{
  "n_layer": 24,
  "norm_place": "pre",
  "positions": "learned",
  "init_std_o": 0.0,
  "train_tokens": 493600000
}
MLP neurons of a small language model. Each row is named by its layer, matrix (up: input weights) and neuron, and shows model dimensions 0-255. Each number is 128 + 32 x the weight over its row's rms, rounded and kept within 0 to 255. Numbers have three digits each.
After each neuron's rows, "fires on" lists the tokens most often at its 100 highest values on Wikipedia text that the model never trained on.

L19.up138:117140126132101137138135107196143078128122113133067145162052105145102093148137146155086076059102107129150169160165153113149138136133147173105113102145156090103159155109170082117171147141076144122117168098130130159169127085170111078132139110121163128132127163170156172145051102168092057090085154113128124163110070213140136079144107137133136169170119152103146082123080111091151144093133126155095054154146174157146107125125155102141179128191073056094128083110176083137190128157127137150081117143079053108127106083121122069150104109166119121178097109125125166140102118140065134092083133148119165105119101182090159132047138140155109122135142152148139129113128136120154078086124109149116084122173125207169147094119171139165108077183087079144094160104140106110146192144152107
fires on: " a"

L15.up943:097087132116162103083119120167129118131154136189168201180101104162113092143115160093087127143176156139109151140123115121174119123119139098187077147116073114128075185133090121090062119119115129114142174085132142159153190144128135120097149103158113131120154127090089136089146110167180174113112102127133145134185104140105126169129072140114120100123059143096136165132105146086096128088092152123098164160195074151134130130159134127098122060145153118131172148143181158115121129183176080120123098142107142181109051136150169205114110087180148117123102115117131118135142105229118093176071139083109111121166144109066068156044150146108108090153177138216110116169125106114116114110146079067098103198116129119140138141093070133142089173102099160137120088137178138136174150148151098
fires on: " of", "e", " some", "es", "ite", "er"

L11.up300:132115135091119109092097091134144180160071101111127172073116073119119113168155125128146170112191139062104160092146112129173213128148164144194125114162170145061141099121118155116118114173066112131191151144074154113125072095101127162128111130132114158106155088120172102159080104151054126057180126107098102179115139158106103124158176114054138184113101158107135147108124084136167132087149139092109153051122113136100148141104109153136177071111173145126151119108097099130126131079137146152167141159098118128135176183165157170138113121125056107125140118145097141175099150105071098127061134150066148127148169137114079149113063188153110159168142144150133081159102065171111147158122081093143151133130107130161150130100076128134098131162119223154095086135144128079088119174119123
fires on: "a", "ar", "ed", "i", "u", "er"

L6.up300:137102116152121110171070114140168156114103117138079175116112099114176144188091124088114114125096140094154189108121068138131157096172112111099133114120153118180159135106162073164158120099151104124101148137133122099117205055136094163123155128208172176115170116138131125115164155129145155168145113118092127124132143158048074129153072122111105133117157107095156113106126132132103152104168073172094163115116137136199130153185145152169189153102160137159165182098119103125136065155094169113146163185128100111182092151215116168139118111128138173133171166105121067142062068144080103146147104182140103114144156159128131131104168183147111134084134122105110161096104155154151147026150107098116130190111140124172126088139109130131125120160114081221112157095083207099118119120109108
fires on: "y", "T", "&", "um", "v"

L15.up145:162103174099098147114117125094167151121205132124140124074133171143098139142129054083143137100104149093136199086105184113164125127113166165120124097091126146076188062095082109116166061151152078134172080088135168093136115084194170145127103144128127161127164103091076142155156079153121095141187151087124135163153122129126122185091101101082148151129119142091105120133082134111100135060112140132078064122121130189136112153162104131166151126120134180174128075111174132177070151117097158076176176136187131144185108114163148100122122134076067161184096148169128054132135115133116091094130128118118144116100099096077106089118105216152109110170146110162179108178140135135098060139165135114126131104154145164106091135173111090126125166096112196093132149150097156116151114165146135
fires on: "i", "op", "P", "ar", " 17"

L15.up187:111110076120086101088116141142080109172137100139150109111084108127120113101133116146159082154148149160053137155156104111132130162096155106133041160183160177157113116142111092115141107119179093112116163112115107150084157085132077135142125185156109113142148159160075167137116181206102112108111164101176184110107148160160097188113126152107185104093132150084102158115097117093146104188136041115130085058182134094125142131116133126177189103126141121178116154200102148150116091160116145091119091120152121137186184133142128109177107118121125156210122093060185102075084160050076162131179138107150166084123151105127174079112154122157136098131168121113119094163162140085095121106144165117187146158135125155075111095149117072113076093129143159133153149102152110118148082137140080
fires on: "h", "ol", "un", "ir", "ial", "al"

L10.up224:165098071131086097146129106182156121181141177132167113080081126078201126168133106140096113082124170103204060114124170085156142075141149166204174083166128167160153136135134069091116147166137042112146136042113160171140135123173136163121179115100090140129148092149129115090197151174108144166143141117119115106135148115086089146125123126153151124121110158123128101138164111133139152135128065127106085092187118169105119189152128139116120141153120101112140103201125118077135156115170099130129136168152175132110147228115142151176101112142126122097118195169160122088066111124092137126095107125143080117199104074134158110129176155151102098129078141143114112081139146157108091126158108139116145204105117145110114082124064077113120167124118125150101131145123178212126114145174131
fires on: ",", "ul", "ly", "ing"

L6.up333:131081113160131105101090136136141135143102151144086103135120148224104098191142055073096040136108089111052158113164102105126161088135112157127104189123097137136138127116163139110121174136165077120119141169168164134132056129127119148150140148150096185119120115136132097133107147129107129132083119166154142099144058129144149100165150134035161169070115136079076163103084085067112165172138082163160155101120135087131114154155200128119131117100159113207141106133087153112137083095127111054118127182169152106153109190118101166148094122148106167114122117123098154132108149070187170119131144143092135115158061115122155072179132141167135114129114137093162146143095154157129144143108172115125138044114110116158132108142175107199181121126051101137128162149073093161148106150155113
fires on: "t", "it", "s", "ot", "el", "ook"

L6.up243:095109150212099149054089157119129107136125130108077175139091139163122123170127112097099105149170110130103188139111125069176137107112091079146075205215081123158051122120132137145094165118154154121123156115151100083169129107068125097159110110068178137136093115097104096126096137104151134119134140146105154144137141136158132035158090066086157139090146079124093113121132095144121139109130133113129127130202141166120097074119150083165170120122154088097164084155097178161121146152175127119101110141179127103133163153167135133129096069079098169077117136094170169120124155095111159084152129109097133089130108118069117125048172152135084137126123148177179081127099104079120117120164146113137078093141080143179161144161083156141122141148059131142106092125131085161165163184081073
fires on: "t", "ot", "et", "por", "est", "st"

L6.up812:155158128173123147125104150182092138092095134138093162112077076122118091142118104112140114167207143100106163119192093135118143114073129108072138199132139143187179095139164073146134187132186143121117091083177112146089064109160120119172120155113078082143177102169124162087119165092114125226126086087059107106110121162147075031167127137123097106141141056131129086124139077124095154129129128129129103105155114142166165143110041099195127152110158171111119074106113119098143093159133105080111150108109128100135091158093128143177124107096107101167159045164091108157114155118188151156144117098152098143154109084087122129131117106145086105110124097168176152125123124118166141082139116103195103173120161111129101086182125118141181122147130177113106115182092158108152115116103145
fires on: "et", "re", "ro", "ra", "f", "est"

L19.up729:102105090143096086126077195050106134112094112121153167164093167135192137113108097093084100098122129083144157102143177157149150095145116156074075164070129174097155166114153079111101078130131180138123144120101133141112117100102090105171206147146144127148123113092123182080107207114148130130070080155126096123124094133154098163151143123183116131159110145099080202160145067110085193172129103147072120110141124151112132142169129110145147183139085140164133108167107120157163179099087167100125083078141113130155128148148115140163113112167159118192115144137093160080089123114052136141116148150156168061116194148165117065083097126189090088127121134126167096107110163134171166157091106175085079142116183150102089100154152155158123150163096180098117108150170138124126116089134108
fires on: "-", " H", ":", "T", "anc"

L6.up813:108086084089104173153136100105109108143152108152147168128111087178145127075170163158125121107180173109120199159142126060161115166104115117167036125147125111158126079151090195153091105169156136138131120180123171121098066016191142145175137127143139155095184154144101112170104174096126195078153110111110163119105119137179146132115078147092140112168187092147167120067092166096079219124113078147138143090154114094169165102112159075151123117129144113138153114117188124136086123113126159117101143104130168113177145117164112088149090113107161151120131110150116172071133185058134143126159194104146115138147056106154178171119148114157115071119148169150169168142119128112139127068097186163124113147111131136106077129124109101082131090117117094107120124140147096118105124117140097
fires on: "it", "ass", "est", "red", "oc", "ar"

L10.up825:151123130119055178145117121175153122120055151157099114120111117125060172197169146119122113134139145088146136128078126067184161134174132166141125107113185139107115113103160125094131129192079117127161181111173175113087133145110043165141093147147111128120123118087152160127104096089129124128118117049125061144082165138117145177147109127083117135120200110092169177114123129106160168127109148117145108137162099130129171192110138147144101170109158125152145119151113136055169166131085116130114190201114116101146148119122144180129150097126121115102149171168166125097173097093131165101141137124130101125160137100129105159200156104123113122148126157116136043153126041113186128079137140119144127137166115109241075083193120080088133167135149157098125170082135145134117161184133184
fires on: " (", "\n", ",", ")", "\n "

L10.up193:098113171114087167164135106113174118109194137115137147141088097110149148126156122115097128104200101118129098140115132111136164145093179142192156139198127187130057113197159137125055113124199100161126121112109132164099137127111079153101151117162160122098110130136133114137106170144155076097116155143106107172116130162149171192103053098135081086142077153095110124167110076154127135185134125116172109126167131153166199189110126126106147141125149076195089121121105155108147102137184103063058121159106111133179135122131074192147179089130034124174189132094166096113110113130097160168096112122139111092127162101189108098113138151207111123105118093115131124135065133099119103112127129118132097100091179147062127126163176141152139100122164117147121151078109097186091147174100127
fires on: "th", "s", "ed", "ut", "art", "mp"

L6.up997:110126151149158142117189124122183130179146134105107160099096130075115116169117097053089134121137153149062100172087121179133203169115150145083076158166122144153085129209122169113137102125082113083148156086159085179065143168100146164119138096170163134111097173099105134121087151072146112163140145079125163113081120127154101156110130116087189099103090157126208110156071144130110138146120060176155122102175101093137191142109098124115188141091099106189130092133191117083142168120132137139158149109151163130108112106063147141160176110114144103065139076123178119086099147085136110138106059182164124144116101134092136085148166147079123134132121143088174102085143165077078118110150113122152153152143180146149129106107131145128103179178149111122129138081121151099079161162181169
fires on: "as", "az", "ó", "d", "og", "ly"

L6.up9:122105124126091084154115105112177139163127092124108166111080150098041108138143160121149129080179147117160108048181079102124124155145105121114099110141118167123154128104101101172110130122060107124087132081133159136128057103123160187202157120082123098152097133149102139134142137166136183155123136131133109139069176121108122119107160153127151102105131143100106164083118113105164163116160130111127115063140109090099226160165195071127198171125164110131159143193112134068085066200121141093183125096146137181132143100129179143147136085137129112124118093159135171116107135128058130135123178139070156125131086143166149082119147060088086135131119089174141059115200125112170107147134137122153105124138147110179063098132133086107096167102120152227129129124139091133091134094124136
fires on: "ly", " later", "iet", " well", " Mor", ","

L10.up255:145093109123131184100129083145163067166121076088089142116141090183143099186147130070136145204092186087097132103104082136130166126146189079136067157110155166169128112119126137101115141145104059143137177117065177118189171128097110141128141167145140139101210144106115119112121035133049084144148094111084118070076143125145134152113099119138090152140166127157110105108094129116117132142167104094131058112199179088144128165120159156138127156129154154114121107132060187130155121098122102139151136198048105167144145153116162125159121136127098172158149130151078108098108115159099136159077123083068076145108125105139118157105082135103170120122136145145087128186151086168113135115120167150161087115147155155150125110175137131111169203119095174178187139107156097125130123167123162
fires on: "ed", " of", "ated", "ing"

L15.up71:104124122085156115163113156124084137062094066148062102134125148149084100210165088148110158129144162167154157122146088168081102105154109149150158169105061118114045161178133125140083145120113124117133181104109095087140144124126093112124152097096107098061111131127080093115149117158092112075135099139175113143095112120135123142123105152102103144075062101087116123071051068142150148077152160092142114105129166110078099080109144131173138134142148158144196041148161136085162085128118059154100144187165142112164159126110108188121121132117163083109147133129128163077125127129147112079146107165157173121213073098102125104165072151174080173183166143140130153099157151108125110210101186132139133152124165126127113074136131113144120136147092141162106115088092131104124115191133132
fires on: "ly", " th", "cl", " n", "l", "t"

L20.up850:127170105120147123170096106143121098141116083104110123135105108142133193133121075127114146090115140083155166149144116180132154119136152146153134149157124150111141073062175096120128138125096156107118140110114092125130180156108125153160126114096133164082176169143130175123187099122126212139128102137154136109178059092187127112154128133140094126124121093065099169120122122106167179109130103170166143073138080122139069143184117108129117137141103102160114164137111116130228181095115059139138103106107120164109047139139140162178064094154127094076139126068154124126133094121094112130158174064097088141173114085079146186145177087134138122112108108113089121123094093099179173115153107107162133171117128127203137100112099086220135134166064132132166046085150156069161138173086164
fires on: " (", "w", "f", " w", " W", " d"

L4.up784:150145091084154128126123180114147151155065105164140122120171169104129098152118139116101210113158145124088111103127102114113144166136088219136165152150133148108113156173108076064108120136160078100153103115103160129095141115083116134131112080114150100086196124135108134100114101202074143099124160116107104127148095131152113158140138153131177141126134138076128172060159112092069155120126153107137136098144184160161159200217161189105087200111116144127168112118117201149122150138078145199179120156081127153083140135116118136105110139115111147132175164101137116100165090062146152062080043187131098145183133094119151141158165105121129161135150145117097136152107125090080138109145035054145076179101150108132136089159073119152114122161112120122123118102092115071119121133119137
fires on: "g", "eb", " of", "C", " at", "ast"

L17.up197:117122084128117124173067092156140157124108129101159165149090171123102078135105163110122171118198090132104103104139125141159150114133149119158112134169182111138136000094102167106079145183197151069036174086120144121132133085118097108216182103156051126158131132158119189136152174189063181156107110101133107155093137143154072161166166107160126129089150104199155131133107069153131161152145100117117119110112146154119098139116114067119095164114105135122110093127122120068154105070181155143120145150170104115143192158140146168142105140115137171140146128103130133160129130101121125154191120123092123116118124114131123132094118152129165145133115108158143144137124149062121089136120134156102116195042176112143102080152087105111104137184138165119118144107103048118138140163116139
fires on: " the", " 19", "born"

L6.up13:107092125144111155134105119107119179140115051131108135082141122106136109121183117108152154113141185063166158163124069083090164104109101119084122147122141110149094080111143094124202146094109059102118157105106114130143098087109147175106176173089103103092169137078158146127106201111144157173133108140155156175130073164075129129117103116100124116168136152132166175163144151162146148087143104181091160042099043121133124110127111111134123094077185189121130111127155189141087115160167129124132127129081093140119058050169114144143072140128076103176157120147128158153169081106200162141127174088192135086165120135216095161097119138148130128058148104125144072137170134133111112125156097150113159149149118157087166124148110134109132173062117085142139110128174163127113096120142170
fires on: "s", "ist", "ol", "ities", "les"

L4.up329:097124122111124165064128132134143135118139147132095152092086126184105167112201148118090145200114098131135193122121144169158131155138136109107103147156116106115097085128156146150162113156135168101140085143166112093164142163228178111219124098158149151085182173122148110147120120163110110108138031109110088157137080109153091122139093127141147130126087102154159144101119039141171121125138120135132112074122125123129166093151065028182168127098125095118110079076080108114145162139136077093090139184142068132104145190160130134117138129144137095150120113059150154131136141077115117147132092102122080098176105111083129183120172169114154153133119171148105089163071183120123109110126131120204092208116129187161152167152120167135115113087136146092109146150094138060125130166121122
fires on: "p", "D", "d", "P"

L11.up660:133125099048162099164120159165145150118127120169084096103097123219113089079127116107065139136139172128211164101117115154158140167206177093130130096111098158078106132100113099089129135137095128105191142169145086119155145118096089082099153111113157155090121132126180138080219111153095141103136149105202090101129113144123072166158070145109122054144121116131124130122163104116120148129161085124148061170114094129098126065176119130151177194112124191075134109160145152125132185086107132111138102118047091132119094145112153105125066152120137121096122118119135157133140130039159115198152097121110114061158130115148127194111117134125154141161140111161129068103144107131072095121106155177124126133069155119175172125074110170157125141146117168158166112081101118089140112148142113
fires on: " sub", " on", " of", " B", "l", "on"

L15.up806:129151103041145191121126096138112067139124122148153122112107101199124141117104083126105117084145180055139109115145120094189067155182163084128078093127054179088104157123111097117148095129153139144129093085122146144118158094108170156128170116116142170129056152121146169103113142207131122059150157136118162112163119093131097051175100152159144182107141071122133121083143097088065162121165095122147109159075192197181167135116138123051127127116133215153119125120133153132128151139145110117131134184078119097086130084154080150163112116150100122118160122134154137167195117120165121064100096209123144083134134150098109129097168135136159107109175149178105120073128100129105139143142102108147094125133104126131165170091074112149183125124137118143157101086125127112104083074144165
fires on: " on", "ut", "eb"

L11.up870:084138112091060128094108127166128090149098085101086131132104159168092167177164056105163086107146111073097139108115134096094064089148130152106124144136137126094107065144174089096147135184153143111154100155057126093111141162162138136162135136127140140127144106164197173130131113056141155119144096097141114046085056124156146181151116139078102126149143153147170129098168134104088137070150097131151123082205106106139125164161126159148097197117151143095150188132115192082165130135136111163167145125085075131186157155137080105141122130093140132118088142128100123128162114102108176136118095165094107076138130129111163209138119104167130158153122183133131076175085115173144176100148118134135141135099153064169076066105107107144124147124092145059089150122114133044179087159135134
fires on: " (", ")", "ot", "it"

L19.up245:131128158150078109148141100103134097109104096109108150131114131100111133177188135120125205045134132144072170145130132117159124120104160191151066149164134120087128118158131107078125160116043034106059126089077130059094095134152161180084105087150124130134137134105145158164184176196098120153105125135131115126100130154118176093132092119139090103123154102102101117173087098118153093119142154117101125124108164106128074153124183096121095151177126126147203123117130147112103092160163122077139094124128087144169163112121201162112136047079144202109121104149124157085115167167078163154101045093122158076119060076093131117115116174164129105153134113122138085143167081108104122098157069158189105162136130166171123158170088131160111135131143154152127112104097106113122129160097172
fires on: ",", " was", "a", " later", " |", "o"

L11.up999:140136141132102121151069147168158072116116197086094099138148119120060104117106153135069124090146127098159176120132143134143165126167117138155043184171156131085126132143166120114104217111170115108133161072163169168158159140100162072104197121142148204135105114104140125116091136119144132086079135119103102188164115144125058124132085124136113170148108179118101137094119091124053187187135114162132102075116084155090112133221085115120148133108147147128151135117146102136157133108063134123116130148113095146120096156154122143132146095098144152146126125107095125122118127093166111130111111169125152063133150108082111175058121109109072111101178097201130180134131217154169142117122092123152051123082194135121123075176101118183135140163072121183161143123147111096170130120104112
fires on: " c", "-", ":", "ra", " w"

L4.up992:110115107116102130075054171099101146130147157125092122085108125176110165129131130129087156175128130133086112086175102139138133126069135142126103130160109131101168167114141099153076158118114107081158154139109146154118137136149165165090074106075163118135095158133135133174126139127119097162113103112061064055130129172158128133110094085149155206071194107070071100112117118130148036067089165137126154172108065168164154116142160148175167104108133166149127148141066061151121143057101116162173176112033140131098108077126125128137167133133070095159128114136137164090137114141098158127142113141140132129166140103105154106154114109143136125148151146044109185108128174186144135098167092122154079118082098149145159104154104138137166133121151146145127096150128233073166166157127078
fires on: "-", "b", "h", "et"

L10.up638:149110037075127093109114161096137115119159146122101145091129082103106129140166127087127137112118110186169142131158085114107096148130112187120117168102105171134118109149149151114173109128119063145077169146129080134155108145094179171129119165171167163139174194129147120126147126100105159114103092138084102194154086092157129120161074127160105081161146120155126119120152101128035102083183115101132090144166124169198078123117132094133172087120153124108113148123083098193154180116089137116172142167108062142148122153125121197120148156126170126146126167092126129126097120092095119093141116069123119139104115087101072199100124108108167120153041138079127087077154150096169130136188202110141136120118122180165161039116146087132105155111068111211151128172089099135151132133137115
fires on: " in", " In", " P", "P", "otes"

L4.up952:141107130157184136162094144143132163126118138071110136111083133175122134143179137139162121178170125159117175097153100148202104093127167140129137148167128128231136070126122067175071201102074137119148122094208119203113102152077139082149151120043106080189121144199127119075075138155075143150134078078090080097135086110152133152133141130107121145174114161119080090068147117105126124118188109101086127089178073099127186176167081080114152145091126158106156127085187083106148109122066138148139173157116084090106134110172095120144130091094108117128124064165152139149163103103097137168147171122142133108138127093129166135161124135147126139134126111111104127156144103126178203109171100104168111109108171142153129136150101093144132119151126152125134136131075145083155130150084180
fires on: "ou", "he", "est", "f", "-"

L6.up960:186108151108129109070140129164116124166110135141126088118114131174162075156140147125105142123134174112134156064132067122130122111140155125090082154113092183136153156162191109159113175115106115129131118074108165203088151110149127136131103128144081092152121123206110133091112085113077116181107127119075142180132089195125143160110108111142098156131160049099119164102140145105147078145158124145133104085165158119215181170106088129162112150098127177075103102147110127065148088094078113157137108081108154149135160155141110143139109136124143111132117059141073078102167096065124109151130135120163095131095168093142205137126146108150111144171072171188143116120180146066110187149150092127208100175150166095158082112168145096085115130080083154153157106182100149078125121133095174
fires on: "le", "ate", "f", "est", "ol"

L10.up643:116134099163113143114130116078156129132155162141104135106113131143103097136177137150111231129114181092137114087121091059120108106127162118084153163063113060106135127103157116117140148147138071091110099152097133114135130140142143080130146169113091149130135155133097154109111074091127176122179068067156075183111143132177156182109099182112086154166183148125127111129167091080170161142185161118176114127182162137118145218183127122162173135150132113108108127170086204088171163169116133139133098106124112108143130165111111148116090094120129129064098105094138188129181125188112107096134109134083166058160106121116106129193179140163127109126106120122147092125170066102158120122171124154127102189110145108196159130164132177147170156095067109138147205097138199145159109137152118
fires on: ")", ",", "),", " and"

L4.up62:085082152100084147123135165116145192171135169126130113059145131129143142200191037095109036107177138121144205130107120137130137140107131070167069131113106116127108117139138152114175112101163137148124140126124173148016152144114137142123092112147173121124088133141146113128116093150082172148127075105151113162123112131162093099081120099128150149091100086156124119134136140123131156117166111187120137062133111134148100079126128123151152131127174141100131095140130117094111084109144078107066132116163101072113139129167133147095153149077126054162183123110091146095117188105149091143065141103100147089095068145131146100125158207152141175120161162135172102099180142194096158092159143133137162206037174135149121125161112114110122099125126160129107175156130153107080195120091149
fires on: "d", "o", "p", "it", "de", "ri"

L19.up438:079132093132176178094224165202180101136102106120072161169158113164069112194140192125072161151160137165071107126116131183171136092179137144052141169098110149172074080150109100115155158143123092111159134095161147127126151094132119148152152118112134108141122102176142159154126140110127114059111115082138171131107167145153152132127087121094138103120074110110132108103122100113163115160104136141127196122141122160120112126134084143200161141154139107098200110146094106110131101115137092110126093207133125110183133205117063096128156166092102038134133101112128145125118122101116155151154140140144061113115096060143143174075180094163139132180101113102145151156132131131137145087114168085197106155086139105150123137104113079165135104129059149114115164102110080157164071142141100
fires on: " B", "b", " R", " F", " l", " re"

L6.up1012:098141096120191171095075150100101156139129098157033172132194099124090185124116158168082128080155185072124114172126118092113156145075162095128082119139124133116137086163166146109162120114160122098107159112148077160090118107145123137123154099140170196111077086110141118125086146161095124101102135092055158186124129181115143131094103172123154034140124131110135175137154143158119164169159101131153144129145146129092114142157137103095143128097137111146097104067219139122133162159092116078171149110118135126137105096173173131106154139122153118104106110116083109059120144112105155071117149159103127138145143112129091108080136100105089135185129089113169151058116189159089121115090021109161170148173134110157152176134161185099094163142106159150163154087104139114162199173130144
fires on: "n", "N", " n", "ines", "og", "az"

L4.up410:036091063121129210115116114132168128090167154196114148135148133170096150079115138128092138087149133112131199153141116106127151178111148128126070120087130155176133109180138118104094105160141127146143115164145130131056106121188131160148131134126148131129108182131196120102141132086113191090180119142139102167088122135153174087067051142120147102180121101110082103118141150063098104142147109201146091110105136142155132122139126146177140148094118142174128095172175157119143186168148143120168128112065172146126126136133142168161134116132110149198090127096100163151107106128106125105094141047106144154081120095157130145119151076134199145118092112128149160099103128115162107099151113128126115101170146130075054073123134166094129177112034108119132093100221168113181133086114115
fires on: "o", "it", "ar"

L19.up259:098123099096150179106094120073148138097076165195102142175109189143205121168144105136113109142099156166109137143191159125090162140120098134112122081159169180151131110057109087116113123124111180160087086101211087135148073133149121157163107079094152162065127156193182147188161176051120148117139071150137094121149093161172137147055076136109142147112119181072157153170138119141109140156118115123099100116152128145188142141125085169135134160148077164124188104144176156147106142144064162147123101125154143111101136178173122176116184130191106110138112136141093189151153104157098164051102101137159168108168141166138175150112126141113142141174118154139120119078139121104076108133097169134074116110112151145072128105100143167134147147157105121078100178134158090150164137142097128
fires on: " Japan", "n", "p", "ec", "l", "it"

L10.up381:134064143123176154105125171147186097145113106138102132101139156122140145120132166143081148118227115109080080056104067096149137095117143133147122165200113161169092120168113067166133113186158128136142098143164165081145126094144105141124139175149167139085150116119072177089166171139128132098129112129127192122144106131131158154122097080119116066132122132153149159102093148125102148149122158112129108148149140069127117162112091169112115100076161121130162132148136193172124164109128149070113143124161138163077188121133156191133136086103121099195151107133070088122146071140097093120114119143064096129187056104138074131205177163155130060140108118177166106113151148110096092095144150116069138115169147153127137106127078125151080156092120146175137100088118150155137233161072128
fires on: "if", "th", "se", "ed", "ades", "at"

L19.up917:152154114146124102159111157094143132153176150145100177184131103099086172139090154098016159035126142125096087119158133113112105153128168141147118120115144116083093061151120113078092160085110104116070148130126170204080161103107116131170207120093090109133165108116104133120149106125119182101120085172143106152205144093178101104145112140093129155024156103137076125138148073091101138124116122193097155112116165162118180178138143097124143130043125114125128122198160162162141101093096167123127079092133109133091174115116123186089113112113165151178143088122115124137119123118071166064127137146127166105080058133146127150160140146201147113104128150179147095090142135095113190151116084140121177130124119092152091101132162118102131118120053160131140166153154119104133138143125146
fires on: " |", " the", " Sc", " sc", " sh", ";"

L15.up300:092095096122107079129147106141131110161176130111115112083129104155188150153141159128126143140183180149094085136109170111160163159091165095196108125111069157166105122070154144124142108159078088112115197086152173131156134127089119125128121071101121090181181109056145083153147092194122110092145155116153145162170156115100142203153080109125132136162083172192077081093113118118127145180142090104076140063178112065110172172156141107142103127058149168113160119137078115129091118121139123167151143159119081145138137183145153157116094099142133134168107106141117173106081100168103094188129137069141128182131144097103119120123130115114164109061144139164144139095115113149128045118218084100171125154176154126113124081108084118100125156156092122085143159172071123125144120150088090
fires on: ",", " of"

L17.up827:161091079076137134156166140131147214130103134131127133141112118121168129146171075135114185121172079132178152089131155119149193119169150109179138148123093161111138172122121072106153187151146099128083117089147133085146164098101118127150162142117104161167140131126168147119193129135130147127199165148083108119162157180114089103120072131144114082132133121143116131146199112130064169071157100110132182094158098134228145170115144111157145111159166149108180131093078107114103104139155158105149129111118079189121062113125109144200123128138180110121121124080165165072124136103098148145133110108101111138158104083091085148187129149132155117129079155088161126066185134086123132108163111053129077130064186064150199122154081115084163128102141143145151090094191162151110136152113134
fires on: " out", " sub", " in", "-", " In"

L6.up963:100124115110136087120046158153084107149139142076111205161149168148138106124106144172127120174132141108141143080114105090120155101083105173093149179121142132134099124126129086107145171166126083108081115139073134090073122145172093194183120146100112106129122177145119130077092101145153160124083037110107108137070123122150105145081090112115170150132148111117128165133097115084087157162145081153138068054179148156061167176191107119149140117120094190143125094114186100163162131100090138111174123069154096111131078158141116170181116118114129121142190136078111137153148102098104095154135133160139121128114070133117078147115115131110089071072130098155193121121108206117116152106246100136200085121140117150116086102112105106126165096114148114136124178090113135121145152137130083
fires on: ";", "orn", "if", "umb"

L6.up882:135113161074202155097125158159147136146115115154103162125163110085099137182134127143103145102159096102083130169123113172174111171147149103147107094184087129116094123097119147107174168148138142107147158085176153129108141131127093150142217087109148121157091115109117163138142122135097174106097042085189132193147090087120114158137097121149135142159089065179211184112121123157113132171128169170154123109062145150091150122112176119097138132116135156161139123104157142153128084124114106058141126095117139113082109126107155190157184094099112111132128072084161144056095122037156127155142080127146091083128115110102125145096138155101195105053142094118101162094141173106122139157100069105144079098094128061181173167113124147179195134157137142145158149118100117065174133128158130
fires on: "ob", "b", "g", "eb", "ab", "d"

L6.up416:177129083059086119106126162125120150077152126094108148078137137142094137174120064133099169129141143088131198133120125114127138077168141175094134178121134130090125159178153152122160149102079079135112150146098168110156111091138178173132123106167133134142157206128058093075168118098134082127182120137120122159100108107106073098114096176102159124126139133146127126160082123103102153094098164164182152107096136157105138144103113118169190135171201139108130116207130127121170136163092117065140151159080074163134105164115127126117163131113100151155172144140097169130068125096092113119159114110156092143121131171151140146132115168180186113116118110127047129056197147104065180060170102099155164182107104131112082096152057111081144123159096070124127156151154145131155157119104061
fires on: "v", " inv", "to", "ri", "um", "i"

L6.up146:135129111103127101118132112118127127134058179086150166096120144118112085125104099183153147124113149164089158132176127119126144118123164085137043123200128145114055096158070133138115185124088113148191173133095151150129106153140109153090204163099114127182103094147082177136104137161150191160120130158090095149189081123138121120094140173160172140081107085111140120134123079131118079085094114113128063149127097143199124129188108165147192121084155093087190126174134074177120144114106149161127119129096103109136070201136177145156137107124101087162124124057079104069145107122111128087138105129145125170140104083154164141051195132105061130134117138154099138142132086113108188123159101127171141152091101111157108128080110160175117180103158151119136073113099165145140171167164128
fires on: "d", "fl", "h", "v", "b", "av"

L6.up116:130142112173148127090146155122148157165118098159115124094100134161132127127130081135121106124151207128134146118133095150110136156152121134160121121168138153094123121137077154133128154162183085082092144105125157156144087089098089198099109097215196140146099100112135137179186056105075104077053132094077130148139137105161084110111100180147124153071107145073144095103093125070063100165140078129115148168055076090205153202095066103081129123130170160151093132137158160088111105118112082145125154102092126093111074141132082141130127134130086117134176085140170181154086112113076155153170125142083086142133125180129172098192138127145198122199114128152151111137115110094094122122177116169140137126095118136148205166099122157108205151102137142138143141106103147087118127114126149
fires on: "m", "an", "ut", "op", "a"